{"num_hidden_layers": 13, "hidden_size": 192, "num_attention_heads": 3, "num_key_value_heads": 3, "head_dim": 32, "intermediate_size": 768, "vocab_size": 2048, "hidden_act": "swiglu", "norm": "rmsnorm", "norm_place": "pre", "norm_eps": 1e-05, "positions": "rope", "rope_theta": 10000.0, "rope_fraction": 1.0, "qk_norm": false, "attn_scale": 0.177, "bias": "none", "tie_word_embeddings": false, "parallel_block": false, "init": "normal", "init_std_qkv": 0.0394, "init_std_o": 0.0, "init_std_up": 0.0394, "init_std_down": 0.0, "optimizer": "ademamix", "learning_rate": 0.000426, "lr_mult_o": 1.57, "beta1": 0.9, "lr_head": 0.0225, "max_grad_norm": 1.0, "warmup_steps": 562, "schedule": "wsd", "decay_fraction": 1.0, "decay_shape": "linear", "final_lr_fraction": 0.0, "batch_tokens": [8192, 16384], "max_seq_len": 512, "doc_mask": true, "z_loss": 0.0001, "train_tokens": 138200000, "max_steps": 12038, "dataset": "wikipedia_en"}
MLP neurons of a small language model. Each row is named by its layer, matrix (gate and up: input weights) and neuron, and shows model dimensions 16-79. Each number is 128 + 32 x the weight over its row's rms, rounded and kept within 0 to 255. A neuron's up and down rows have the sign that makes its largest values positive.
After each neuron's rows, "fires on" lists the tokens most often at its 100 highest values on Wikipedia text that the model never trained on; "fires in" lists the words (lower case) most often at its 100 highest values on Wikipedia text that the model never trained on. A number after a token or word is its count.

L4.gate697 [152  93 164 121  91 166 144 124 156 113 137 116 168  85 156 104 110 128 170 107 118  95  83 123 217 136 169 108 171 103 150 137 104 145 183 115 118  88  88 119 131 112 139 117 233 135 131 148 105 113 178 107 138  93 166 114 105 106 137 101 103 112 205 123]
L4.up697 [147 141 140  91  71 152 117 110 184 106 177 119  95 134 100 138 132 125 175 130 175 121 107 124 168 150 139 123 141 143 133 147 131 131 175 132 149 112 163 105 152 172 121  88 121 156 125  75 143 126 157 205 146 145 155 204 103  68 137 129  90  88 179 137]
fires on: "s" 25, " American" 20, "as" 14, " former" 10, "ch" 7, "=" 4
fires in: "american" 18, "former" 10, "purchased" 9, "purchase" 8, "basketball" 7

L3.gate664 [151 160 129 156 160 171 118 162 137  94 130 121 143 120 110  96 132  62 114 146  80  68 152 135 112 164 186  82 138 116 141 160 131 131 136 159 132 102 116 110 126 107  72  66 141 176 133 137 120 123 119 112 108 211 167 140 146  74 124 178 111 145  97  76]
L3.up664 [130 137 101 135  72 109 187 203 122 150 107 167 126 124 115 131 154 122 167 127 175 177 127 136 130  71  92  85 107 172  91 139 161 163  83 164 190 164 132 124 148 147 173 185 142 117 135 205 111 113 105  71 152 115 180  82 153 104 154 106  99 104 133 167]
fires on: " Ben" 21, " French" 19, " France" 14, " This" 14, "il" 12, " First" 6
fires in: "french" 19, "this" 14, "france" 13, "benth" 5, "first" 5

L2.gate301 [ 85  98 111 104 118 123 122 160 164  60 114 203 117 105 168  72 167 174 116  73 160 120  98 146 175 147 107 137 113 117 115  66  68  75 149 187  79 125  99 226 112  63 117 173 162 109 149 136 117 152 123  95 153  96 127 129 103 126  87  58 146 125 164 119]
L2.up301 [153 169 101  92 109 102 107 139 204  96 126 169 139 118  70  99 110 145 116 118 135 158 123 141 186 144  88 137  82  70 115 110  88  65 159 174 100 134 121 169 141 100 103  93  76 106 172 114  97 160  95 152 160  62 157 153 159 100  53 100 130 117 133  56]
fires on: " so" 48, " can" 45
fires in: "can" 32, "so" 13, "soon" 5, "social" 5, "software" 4, "sound" 4

L9.gate730 [132 120 111 180 129 135 167  66 154  47 129  63 132  90 124 104 117 149 134 130 170 148 133 123 133 128 146 133 149  67 112 136 166 109 163 136 126 114  60 102  72 110 106 152 170 167 124 103 157 110 125 178 183 160 153 176 135 120 106 158 117 121 162 152]
L9.up730 [127 151  95 153  69 184 137 101 186  84  88  74 163 100  91 175  81 124  82  68 133 103 123  88 135  83 172 108 172 179 180 106 135 123 151 128 125  70 151 109  62  93  99  85 144 145 132 151 134 167  88 129 128 119 116 159 156  94  97 144 108 154 121 113]
fires on: " of" 24, "ce" 18, " in" 18, "lo" 8, "our" 8, " Me" 7
fires in: "of" 24, "in" 17, "gourdou" 8, "me" 7

L6.gate618 [133  67 113 112 124 131 148 135 118  86 162 139 138 140 109 108  95 140  89 120 172 127 116 157 150 120  43  91 143  97  95  87 100 112 171  95 131 125 102 102 115  99 112 124 200 143 160 119  73 166 103 177 167 166 157  92 122 172 130 119 113 114 144 135]
L6.up618 [118  93 154 170 124  95 209 134 110 141 173  88  73 132 103 116  73  84 156 183 161 121 149 139 197 170  84 133 171 112 139  82 113 132 142 160 120 103 119 135 143 112  71 110 129 116 125 170  85 153 105 135 176 147  98 150 180 166 190 171  89 129 124  94]
fires on: " at" 33, " he" 19, " from" 14, " He" 7, " with" 4, " a" 4
fires in: "he" 26, "at" 25, "from" 14, "attended" 5, "with" 4, "a" 4

L9.gate5 [158 123 105 123 202 129 133 160 155 146 129 101 152 169 162  90  90 168 173 174 171 120  99 140 103 152 131 158 182 159 136 118 129  92 100 111 112  85 144 129 100 144 108 129 116 102  85  95 110 127 156 121 132 178  79 131 162 149 103 135 128 107 105  62]
L9.up5 [101 163 143 156 112 156 135 129 174 106 111 149 104 142  95 119 127 182 154  88  91 131 124 192 116 117 118 137 131 146 229 134  82 121 151 111 171 102 148 113 114 102 141 106 137  98 168 152 109 194 155 103 182 167 161 162 134 103 103 135 145 159 116 141]
fires on: " of" 62, " de" 15, " to" 4, " at" 4, " a" 4
fires in: "of" 62, "de" 10, "at" 4, "a" 4

L2.gate278 [166 159 184 160 140  98  66 147 131  82 102 118 189 128 191 165 113 100 137 126  90 155 117 117 111 126  93 154 130  91 102 156 122 142  81 124  68 119 125  91 169 132 123 122 138 122 201 122 153 150  74  96 167 152  98 122 227 139 100 150 124 131  91  64]
L2.up278 [166 120 122 210 121 123 115 150  98 133 112 189  91 115 190 103 151 164 134 120 114 113 144 140  83 116  89 122 172  77  91 121 120 187  78 108 143 130 147 132 109 107 137 136 176 147 133 220 138 157 129 185 102 107 115 173 171 133 134 101 121  98 111 131]
fires on: " its" 59, " Con" 22, " general" 11, " took" 8
fires in: "its" 59, "general" 8, "took" 8, "conference" 4

L2.gate675 [100  98 119  95  75  24 128 127 107 106 119 132 154 167 127 132 164 166 113  79 139 121 106 113 105 119 144 149 121  96 135 128 152 108 129 140  70 161 148 218 179 183 109 151 104 163 109 127 105 113  74  95 143 155 102 101 115 163 133 114 150 129  91 115]
L2.up675 [128 141  95 114  92  90 136 169 125 142  91 143 185 161 125 210 178 123  84  70 132 163 131 124  97  87 106 117 115 161 157 107 186 141  87  74 152  97 131 170 164 103 109 142  88 166 128 198 110 147 119 156 155 151  84 119  82 128  95 121 122 104 122 110]
fires on: " James" 17, " Michael" 14, " Thomas" 12, " Richard" 10, " Lu" 9, " Robert" 8
fires in: "james" 17, "michael" 14, "thomas" 11, "richard" 9

L2.gate545 [134 112 118 179  82 116 147 151 127 118 172  82  93  97 154  84 139 153 114 140 187 117 124 124 155  92  86 131 165  94 104  66  45 131 134 158 134 113 143 124 133  92 109 164 127  91 136 122 111 120  95 157 122 134 151 135  88 116 125  55 177 118 163 134]
L2.up545 [112 135 161 137  22  96 122 120  94 161 127 103 103 137 119  96  52 141 158 119 119 135  83 136 115 228  78  91  99 168 173  98 161 109 108 117  97 157 107 105 134 121 160 114 119 151 120  97  92 123 194 105  86  91 141  91 158 131 138 133 150 131  95  62]
fires on: " had" 76, " have" 16, " has" 7
fires in: "had" 76, "have" 16, "has" 7

L2.gate388 [149 157  99 153  90 110 196 166 155 110 151 112  81 157 102 189 130 116 128 116 131 105  50 108  71 152 103 151  91 148 116 117 164 108  85 143 138  86 155  72 128 168 132 145 168 102 165 110  74  99 138 171 189 126 163 112 161  58 117  98 185 211 100  99]
L2.up388 [122 147 135 142 180 127 108  99 146 145 160 127 186 122  95 163 124 130 138 166 135 133 121 185 163 152 126 138 100 140 111  95 146 130 165 110  94 191 110 168 156 112 130  78 102 133 168  93 127 159 149 124  92 115  92 110 173 159 106 183 130 111 152  84]
fires on: " World" 30, " Total" 27, "History" 13, " High" 10, "Career" 9, " Japan" 6
fires in: "world" 29, "total" 27, "history" 13, "career" 9, "high" 8, "japan" 6

L2.gate437 [126 161 110 157 136 119 112 105 112 147 161 109  35 105 130  67 176  95  82 125 121  66 138 101  95 160 134 140 112 149 123  32 182 145 121 178 114 145 153  93 157 119 127 151 149 159 103 122 122 100 122 104 118 138 141 111 113 163  90 132 164 132 101 110]
L2.up437 [114 126 120 146 153  56  44 140 135 119  88 121 129 140  93 161 123 109 105 153 197 131  87 167  90 175 134 159  83 117 165 144 146 111 105  95 109 158 152 109  98 169 126  87 115 139 177  98 181 123 128 142 147 173 127 167 141 106  58 136 178 154 131 152]
fires on: " American" 34, " California" 13, " Indian" 11, " remain" 11, " Washington" 6, " City" 5
fires in: "american" 32, "california" 12, "indian" 10, "washington" 5, "city" 5

L2.gate87 [140  63  71 133 131 200 148 112 151 134  84 126 202 151 112 102  50 120 101  95 161 139 102 129  85 147 131 135 128 146  83 154  83 172 117  57  93 118 129 110  86 140 117 113 121 214 136 131 128 144 140 181 135 105 163 198  48 119 153 112  50 151 134 136]
L2.up87 [ 99  87 116 125 126 150  63  91 150 115 225  85 125 127  93 153 158 180 113 138 125 137 130 181 156 153 119 126 108 153 161 116  94 148 144 131 165  93 109 138 127 125 116 185 108  50  74 180 161 154 155 122 163 117  44 121  98 169 153 123 199 123 157 133]
fires on: "ster" 25, " High" 16, " family" 15, "lect" 12, " because" 11, " other" 11
fires in: "family" 15, "high" 11, "because" 11, "other" 9, "master" 6

L3.gate344 [131 189 185 145 139 155 133  92 116 117  42 101 144 139 170 122  83 123 130 157 139 108 136 226 105 151 122 166 112 130 117 167 124 210 137 119 153 137 127 151 126 146 104  94 113 165 150 155 169  73 195 130  95 148 145 174 120 106 177 153  59 163 142 102]
L3.up344 [108 184 112 125 143  85 151 102 132 129 143 100  82 152 164 167 145 165 200 140 130  88  87 159 165 156 173 152 126 154  37 146  95 145 177 120 124 121 151 192 160 142 141 155 113 142  89  90  83  94 156 166 113 202 146 116 116 201  87 145 123 113 136 153]
fires on: " County" 27, " District" 22, " building" 11, " champion" 7, " area" 6
fires in: "county" 27, "district" 22, "building" 9, "area" 5, "champion" 4

L6.gate378 [104 161 117 140 112 127  95  82 171 122 164  92 133 166 109  81 140 136 117  63 140 117  90 160 141 137 171 126  66 140 177 174 112 177 157 226 140 109  87 119  89 112 129  56 152 143 133 100 183 147  75 107 118 119 111 108 115 166 140 155  90 172 173 125]
L6.up378 [117 109  87 159 116 112 149 101  84 125 127 132 162 174 117 170 102  91 161 112  95 106  75 118 113 101 111 170 142 149 162 149 182 128  96  95 151 118 130 181 159 188 182 180 153 136 157 150 132 113  77 141  89 125 140 137  91  89 112 176 106 102  93 168]
fires on: " film" 43, " player" 19, " game" 13, " album" 12
fires in: "film" 37, "player" 16, "album" 11, "games" 8, "films" 4, "game" 4

L6.gate473 [169 102 103 135  77  97  83 190  85 113  88 117 170 104 153 125 182 114  76 109 102 124  83 129  74  99 160 126  99 152  92  89 158 121 181 122 114  98 140 172 124 142 140  81 136 141  96 188 121 171 120 137 122 155 191 113 146  28 159  68  75 107 116 114]
L6.up473 [133 114 101 121  69 133 134 210 175 116  99  66 131 140 117 205 126  99  80 136 127 153 171 108 106  98 147 120  93 162 152 100 127 111 177 115  86 122 142 145 120 149 143 137 163 120 126 126  52 190 115  88  40 188 181  65 114  72 100 156 141 175 109 157]
fires on: " John" 16, " David" 15, " James" 15, " Michael" 12, " Paul" 7
fires in: "james" 15, "david" 14, "michael" 12, "john" 11, "paul" 6, "thomas" 5

L2.gate657 [110 114 134 122 123 132 140  94  81 116 167 151  93  92 116  95 117  85 110 128  94 122 115 120  92 131 127  57 120 135 133 127 186 156 113  92 148 123 160 132 144 162 161 146 115 115 149 163 100 108 129  97 145 118 176 114  79 166 192 143 167 205 133  82]
L2.up657 [101 140 137 123  29 161 152  93  70 124 134 133  68 109 144  64 139 141 115 162 156 114 175  77  99 118  93 122 167 138 137 101 186 142 133 151 109 138 104 165  76  80 142 148 131 106 106 167 131  89 137 101 165 135 148 176 107 105 118 145 145 139 105 100]
fires on: " work" 58, "ce" 12, " published" 9, " /" 5
fires in: "work" 26, "published" 9, "works" 9, "vice" 9, "worked" 8, "working" 8

L4.gate707 [126 150 158  85 150  99 140 132 146 172 130 161 127 110  74 191 155 139 149 148 128 177 138 132  94 121 117  78 104 223 166  92 133 210 158  93 123 100 166 100 151 163 146 109 134 135 128 106 110 142 117  96 150  85 119  24  58 139 115 104  96 103 125 199]
L4.up707 [119  69 168 122  87 107 113 120 141 128 151 112 135 135 149 136 131 109 102  93 135 115 127 137 105 106 133  77 153 180 137 150 168 205  84 171 136  99 134 165 116 121 110 176 151 132 135 117 128 101 149 145 120 181 159 108  83 120  85 154  95  66 139 225]
fires on: " city" 22, " community" 14, " people" 11, " business" 9, " Church" 9
fires in: "city" 22, "community" 14, "church" 11, "people" 11, "business" 8, "country" 7

L2.gate22 [108 145  96 134  37 127 199 204 131 114 143 124 156 126 174  75 115 148 159 134 153 163 102  90 114 150 106  96 201 191 133 142  89 167 138 161 126 189 105 206 127 198  93 132 164 149  91 120 127 108 107 142 129 128  94 181 149 116 147 143 101 132 138 126]
L2.up22 [139 157 171 174  97 145 167 143 143 129  79  93 138 123 143 123  99 109 164 149 100 116 145 137 132 190  95 119 163 185 119 141 120 178 116 135 108 147 148 207 145 202 111 128 142 117  92 164 131  84 137 105 171 138  88 168 177 103 117 184  55 138 134 113]
fires on: " were" 34, " remain" 19, " being" 18, " was" 11, "y" 4
fires in: "were" 34, "being" 18, "was" 11, "remained" 6, "remains" 5

L3.gate396 [126 161 163 135 165 152  93 148 170 141  95 132 123 130 100 115 160  85 169 112 124 122 136 174 167  94 130 125 123 140  81 219 129 173 159 164 142 143 136 134 121 148 159 113 164 129 116 134 129 123 110  96 159 125 110  92 171 127  82 178 136 110  78 127]
L3.up396 [134 144 128 186 112  80  94 143 155 157 138 134 183 135 131 152 111 123 138  66 157  96 111 120 194 101 173  79 216 127 130 111  93 140 112 126 113  90 141 172 111  88 144 168 150 175 136  64  82 167 107 150 108 109  87  99 155 123 150 172 181  52 141 170]
fires on: " film" 43, " become" 14, " project" 11, " album" 11, " area" 8, " book" 6
fires in: "film" 37, "album" 10, "become" 8, "project" 7, "area" 7, "becomes" 6

L4.gate62 [ 53 100 147 135 136 176 160 153 165 120 104 161 141 140 148 153 112 126 135  96  99  91 141 174 149 191 118 153 112  62 155 186 102 150 132 143 133 147 109 129  76 103 114 129 133 120 105 137 175  78 121  83 184 105 110 147 160 179  72 176 113 151 116 111]
L4.up62 [ 77 150 134 154 123 113  77 116 207 124 145 194 130 142  58 198  96 117 167 141 145 112 146 147 156 131 143  95 130 116 150 105 128 105 107 121 157 146 130 134 149  47 153 114 132 158 187 138 182 150 153 159  87 148 188 177 167 147 120 141 130 167  86 161]
fires on: " of" 80, " called" 10, "ized" 4
fires in: "of" 80, "called" 10

L2.gate574 [137 176  93 154 151 203 130 151 140 159 140  99 152  53  79 106 131 159 110 158  35 138 121 108 184 140 100  90 127 153 130  81  99 159 133 169 142 118 122 159  99 108 121 163 165 157 142 136 182 203 194 137 163 155 184 113 152 167 128 157 160 111 138 107]
L2.up574 [148  66 121 128 139 144 116  88 133  92 131  95 156 164 127 225 125 130 108 152 160 154 192 110  82 110 161 145 104 194 171 132 138 137 135 100 114 154 113 110 126 165 146  82 134 143 131 142 117 112 129 144  95  95 120 114  79  78 107 124 132 151 106 103]
fires on: " other" 48, " event" 12, " information" 8, " critic" 7, " live" 7
fires in: "other" 40, "others" 8, "information" 8, "event" 6, "events" 5

L2.gate153 [128 121 110 116 111 149 161 147 158 120 123 103  60  91 132  69  68 115 130  90 177  68  63 126 134 179 149 143 118  89  98  41 177 169 160 145 140 176 105 112 107 152 141 140 106 140 137 131 112 131 102 161  68 155 102 129 130  56 107 124  85 122 184  89]
L2.up153 [134 157 115 112 104 109 191  81 141  71 142 130  85 138  86  97 102 107 170  83 183 109 132 121 135 154 127 173  55 121 140 118 189 118 187 198 118 163 109 117 135 102 100 144 123 153 149 127 114 123 135 163 107 138 163 112  66  78  62 133 124 110 176 164]
fires on: " State" 29, " National" 24, " French" 19, " European" 7
fires in: "state" 28, "national" 23, "french" 19, "european" 6

L6.gate106 [ 83 118 156 118  97 111  84 140 167 116 162 153  85 128 178  93 117  88 121  83 149  72 201 149 137 163  95  83 111 163 178 144 120 184  98 131 118 155 135 160 170 120 143 105 112 106 128 113 146 164 158 105 178  77 164 187 111 142  76 130 154 120 144 114]
L6.up106 [143  87 120 100  74 112 108  85 130 151  93 112 191 142 165 117  95 207 107 147 112 146 155 130 111  69 163  92 167 164  71  98 117  88 113 138 104 132  98 166 111 118 119  77 132 148 149 125 109 172  91 118 122 105 112 115  96 164 122 119 134 139 136  99]
fires on: " and" 65, " as" 8, " it" 6, " became" 6, " announced" 5, " to" 4
fires in: "and" 65, "as" 7, "it" 6, "became" 6, "announced" 5, "to" 4

L4.gate673 [157 134 155 102 147 113 178 130 164 100 105 122 143 100 125 144 177 111 136 111 131 152 171 172 133 111 168 128 119 120 116  95  82 189 117 130 106 137 125 127 141  82 113  89 146 109 143 129 136 129 139 140  99 113 181  65 134 104  82 154 176 108 139 143]
L4.up673 [151 137 149 127 143  75 132 149 141 119 142  51 133  97 115  86 163  97 113  83  68 120 130 174 105 136 158 132 127 107 130  80 134 140  98 125 108  90 198 137  98 122 127 134 123  97 134 149 101 151 185 171 138 125 151  90 106 138 108  97 142  94 138 127]
fires on: " District" 22, " County" 15, " Party" 14, " Order" 12, " district" 9, " Country" 9
fires in: "district" 26, "county" 15, "party" 14, "order" 12, "country" 9, "kingdom" 6

L3.gate93 [ 76 116  93 125 137 144 165 158 122  71 148  78 140 125 157 143 189 109 180 129 150 115  90 169 117  99 118 178 138  59 153 160 107 157  96 107 191  97 114 140 127 138 105 162 128  90  64 165 168 119  65 114  86 167 123 115 175  63 125 132 126 177 126 144]
L3.up93 [155  75  95 116 109  93 121  77 148 113 185  90 162 146 130  70 140 119 200 124 121 145 108 174 113 139 112 143  89 145 174 175 125 147 102  86 133 103 135 148 129 201 128 101 105 108  96 105 133 138  76  76  59 167 154  68 206 121 177 156  83 131  44 150]
fires on: " English" 19, " local" 19, "Japanese" 14, " American" 12, " Indian" 7, "o" 7
fires in: "english" 19, "local" 15, "japanese" 14, "american" 12, "indian" 7

L3.gate618 [162 127 120 140  73 100 174 127 124  98 138 104 138 141  97 141 150  85 138 171 164  93 130 118  67 139  47 131 155 117  61 113  96 132 129 118 110  91 118 133 185 140 147  72 116  96 143 143 133 127 174 124 129  73 158 194 131 148  88 127 111 123  91  90]
L3.up618 [135 140 115 128 126 157 103 145 145 128 109 155 180 125 136 193 122 131 124 180 111 159 141  86 105  96 110  97 153  99  59 124 119 174 103 125 102 146 116 103 172 171 160 151 127 104  86 169 138 121 111  92 177 119  68  79 183 138  91 181  62  84  81 143]
fires on: " been" 25, " was" 17, " being" 13, "um" 9, "is" 8, "ment" 4
fires in: "been" 25, "was" 17, "being" 13

L9.gate499 [115  72 122 146 109 132  86 102 173 156 144  86 142  84 126  99 208 136 138 200 116 104 141 141 101  77 166 165 116 117 181  99 128 141 141 122 132 112 112 146 118 117 111 117 127 141  83 140 111 141  96 135  60 144 151  64 120  99 112 161 148 106 105 129]
L9.up499 [149 103 174 134 161 124 195  84 133 154 107 118 158 128  88  79  72 151 151 106 149  96 137  98 104 151 136 125 133 167 112 110 118 122 118  93  96 106 119  94 175 111 109 176 153 122 124 179 146 182 139 162 173  92 135 139 192 167 164 112 123 129 177 131]
fires on: " a" 83, "ing" 9, " A" 6
fires in: "a" 79, "according" 4

L3.gate519 [117  83 121 139 110 168 140 128 106 100 134  60  73  87 160 110 170 119 158 146  74 106 106 153 121 152  99 145 129 141 141 116  98 152 146 116 176 148 111 148 112 135 108 190 105  83 139 144 121 132 112 129 200 193 138 212 170 139 116 105 156 168 121 151]
L3.up519 [131  75 125  72 109 125 120 100 123 110 151  64 109 122 161 146 148 126 141 163  91 167  96 172 102 172  93 130  92 127 126 122 126 155 144 121 124 136 102 144 124 161 113 124  44 140 159 156 135 146 107 168 167 203 147 168 155 103 113 101 128 155 104 161]
fires on: " American" 21, " Great" 13, " High" 13, " British" 10, "ish" 8, " Indian" 8
fires in: "american" 19, "great" 11, "high" 11, "british" 10, "indian" 7, "miami" 6

L2.gate665 [154 118 117 181  95 120 156 118 163 145 120  70 133 155 121  96 101 120 128 109 155 175 130 136  72 122  71 120  93  89 152 165 118 200 164  67 154 147 119  95 144 139 164 205 180 163  66 137 176 108 108 127 190 125 148 169 106 124 127 103 103 138 124 187]
L2.up665 [138 106 123 129 134 112 193 113 232 115 127 105 144 163  93 181  98 141 123 129 116 166  76 148  86 167 117 159  87 118  62 139 111 200 143 128 167 150 148  98 142 156 165 119 101 133 124  98 119 109  84 174 159 186 143 138 138 145 137 180 172 174  68 167]
fires on: " school" 37, " building" 20, " County" 20, "house" 13, " Company" 7
fires in: "school" 29, "county" 20, "building" 18, "house" 8, "schools" 7, "company" 7

L4.gate14 [130 116 147 109 125 104 156 162 199 148 130 215  64 122 166 141 167 112 143  80 112 180  51 144  79  68 150 165 122  98 167 136 108  98 117 106  96 151 108 120 146 141 125 104 114 113  93  84 169 156 135 122 122 184 150 153 134  86 153 125 166 165 185 185]
L4.up14 [160  92 144 119 124 102  75 128 176 133 151 141  94 138 136 132 142 118 117  95 119 165  84 167 104  95 147 214 110 104 175 122 159 107 130  74  94 117 145 101 149 145 144  83  82 120 157 114 133 143 166 121 112 168 152 126 131 126 164 149 153 188 157 155]
fires on: " League" 26, " Cup" 21, "ć" 16, "burg" 11, " Party" 5
fires in: "league" 25, "cup" 21, "party" 5, "challenger" 4

L10.gate205 [145  89 114 182  97 127 143 118 156  76 118  94 114 105  99 116 170 138 138 145 132 158 148 102  94 120 124 111 100  55 101  90 126 129 133 172  95  87  91 122 106  90 101 165  90  98 111 219  55 162 130 139 138 229  98 135 142  47 141 159 128 117 123 104]
L10.up205 [143 122 125 139  73  95 177 144 163 130 121 158 120 139 105 123 126 147 131 162 164 200  99 149 199 155  46  97 141 111 119  92 127 160 156  90 183 105 104  96 143  89 161 125 140 125 179  97 135 109 152 167 122 178 107 185 142 126  90 120 132 102 121  78]
fires on: " had" 28, " m" 16, " was" 14, " has" 13, " can" 11, " also" 7
fires in: "had" 28, "was" 14, "has" 13, "can" 11, "also" 7, "have" 4

L9.gate488 [143 105 128 183 122 164 129 138 144  75 189 103 143  99 107 149 166  97 140 160 155 110 165 120 116 105 127  79 136 102 148 119  80 143 143 169 123 192  98 163 153 119  99 116 184  87 122 121 181  84 130 115 142 136 154 104 136  50 124 165 137  76 195  86]
L9.up488 [115  76 133 106 102 167  88 152 117  77 142  94 147 134 158 126 148  94 168 167 115 115 100 128 166 106 118 149 243  87 117 103  70 134 136 117 164 153 113 101 132 132  98 150 138 190 212 132 105 106 133 127 114 103 191 105  50  95  91 128 172 136 118 107]
fires on: " an" 67, " An" 7, "n" 7, "ian" 6, " American" 6
fires in: "an" 60, "any" 6, "american" 6

L4.gate662 [157 128 207 144  98 149 137 127 100 110  98 121 138 113 191 139 141 125 139 120 170 153  82 155 150 131 172 161 102  84 108 121  70 146 187 195 180  86 136 128  64 127 132 113  75 130 135 139 127 113 101 165 139 100 167 116 113 112  96 174 109 159 154 140]
L4.up662 [150  99 145  87 114 133 127  95 145 134 115 168 114 141 123 150  99 124  78  98 160 147 126 183 150 143  98 142  80 100  97 103 155 149 159 148 124 164  79 126  41 146 159  73  86 182 143 132  87 148  86 110  86 102 171 126 127 113 132 145 146 149 107 113]
fires on: " Country" 18, " All" 17, " country" 11, " National" 10, "ttle" 10, " State" 8
fires in: "country" 29, "national" 10, "all" 10, "service" 8, "state" 8, "general" 5

L2.gate367 [142  41 100 145 150 141 203 164 158 109 147 176 139 148 138 112  68 243 119 106 177 200 173 113 105  98 105 110 179 109  93 145  95 218 119 148 136 154 104 138 122 147 121 163 151 103 119 158 121 160 140 201 165  91 135 173 120 133 136  95 117  93 156 136]
L2.up367 [210  60 138 139  75  84 169 140  95 142 148 174 166 195  81 145  83 102 141 116 143 127 101 136  95 144 146 136 110  57 133  98 180 204 115 107 102 179 119 159 188 149 112 139 132 153 161  39  88 128 174 182 126 123 113  88 142 134 109 129 164 158 160 118]
fires on: " was" 28, " being" 21, " remain" 18, " would" 12, " turn" 7
fires in: "was" 26, "being" 21, "would" 12, "remains" 6

L4.gate625 [121 188 131 101 175  77 148 131 122 125 122 122 113  82 107 145 187 162  70 129 131 164 174 157 149 151 188 160 111 142 133 102 111 116 149 154 150 102  79 124 154 169 122 134  86 143 153 155 157 190 109 108 111 162 195 105 175 147 115 182 130 167 153 120]
L4.up625 [127 193  81  88 125  67 185 141 125 117 192  86 138 135  98 140 114 188 118  79 144 144 140 110 130 129 175 133 148 124 115 119 144  84 118  88 109 115 104 148 146 190 157 146 110 126 109 152 148 165 110 187 123 148 147 104 132 109  84 165 183  93  87 107]
fires on: " County" 25, "History" 13, " River" 13, " area" 7, "port" 7, " District" 6
fires in: "county" 26, "history" 13, "river" 12, "district" 6, "area" 5, "section" 4

L4.gate376 [ 93 106 165 132  86 124  46 124 144 100 160 182 122 204  86  92 147 149 149 160 160  91 125 128 162 181  80  90 114 121 132 117 135 178 142 190 117 134  89  91 134  92 156 109 110 149 120 111 110  67 135 113  66  94 108 171 149 129  79 169 174 101 129  93]
L4.up376 [123  63 175 151 113 155 104 182  96  71 181 137 170 156 157  95 125 139 147 100 143 102 166  73 110 119  91 118 130 114 118  85 151 177 112 132 116 103 105 157 171 127 151 175 156 151 130 157  72  56 111  87  81  82 105 171 113  89 135 106 174  97 168  72]
fires on: " and" 73, " return" 7, " last" 4
fires in: "and" 73, "returned" 5, "last" 4

L4.gate643 [129  86 126 138 108  82 155 114  37 115 132 152 150 109 153  99 127  91 139 124 137 130 114 174 106 137  91 130 163  97 151 110 107 167 170 142 190 152 102 112  97 166  88 168 130 108 160 153 106 153 173 151 205 118 137 173 126 131 189 126 171 121 107 145]
L4.up643 [166 132 147 127 146 171  99 127 118 210 107 175 128  77 122 106 122 145 111 126 133 193 125 125 146 101 131 113 171 111 140 174 171 148 126 150 128 156 204 162 162 126  76 120 112  90 132 147 129 144 118 128 128 143 144  75 118 128 152  88 116 123 130 119]
fires on: " was" 66, " by" 9, " were" 8, "ach" 6
fires in: "was" 63, "by" 9, "were" 8

L2.gate296 [108 162 178 105 138 124 130 144 103 140 131 150 100 143 123 144 116 103 138 159 142  73 119  68 142  88 116  81 124 145 125 132 161 105 118 144  81 159 110 142 105 143 172 179 143  64 112  96 129 108 139  84 158  33 138 131 185 121  50 183 145 130 132 138]
L2.up296 [147 139 114 206 138 149 171 136 122 132 114 129 133 139 152 103 109 148 140 147 100 115 163 134 115 121 110 116 129 148 130 136 134 115 155 151 157 133 151 202 119 103 111 153 124 133  84  82 128 105 135 147 149  81 134 101 151 141  94 111 125 118 103 134]
fires on: " but" 22, " until" 17, " since" 12, " Sha" 7
fires in: "but" 22, "until" 17, "since" 12, "though" 5, "1975" 4

L2.gate158 [157 101 117 100 126 117 151 125 175 112 163  79 125 112 112 157 112 114 135 121 100 165  94 135 117 109 149  95 116 160 158 131  98 106 141  95 146 177 121 183 127 124 132 205 135 146 246 131 152 191 120 139 123 181 127 152 116 112 138 148 153 137 164  89]
L2.up158 [137 141  69 128 137  86 180 164 160  81 164  90  99 174 135 170 171 153 169  86 105 112  62 137 118  37 178 117  73 107 130  91 107 101 120 124 134 136 127 196 146 106 142 186 118  68 177 142 125 169 151  97  80 165 137 179 119  93  92 164 188 120 178 101]
fires on: " 2001" 17, " 2025" 13, " 2000" 11, " 1999" 9, " collect" 9, " 2012" 8
fires in: "2001" 17, "2025" 13, "2000" 11, "1999" 9, "2012" 8, "2003" 7

L4.gate722 [126 125 121 144 125 120  72  82 119 161 122  90 129  87 134  93 138 104 152 119 188 177 158 168 137 154  79 107 130 135 111 108 126 107 167 151 129  81 132 117 133 183  81 169 104 106  87  91 149 179 146 154 178  94 154 154  97 143 158 159 164 180 125  60]
L4.up722 [161 100 105 145 106 147  96 109 100  99 111 107 106  96 140 154 130 116 133  69  98 141 106 177 135 140 129  98 153 163  26 119 147 137 147 132  94  95 136  82 151 179 104 175 136 136 113 151 113 165 100 196 228 188 127 156 103 125 171 174 140 135 130  77]
fires on: " was" 37, "tro" 21, " as" 16, "ach" 5, "ne" 5, "A" 4
fires in: "was" 37, "as" 15, "detroit" 4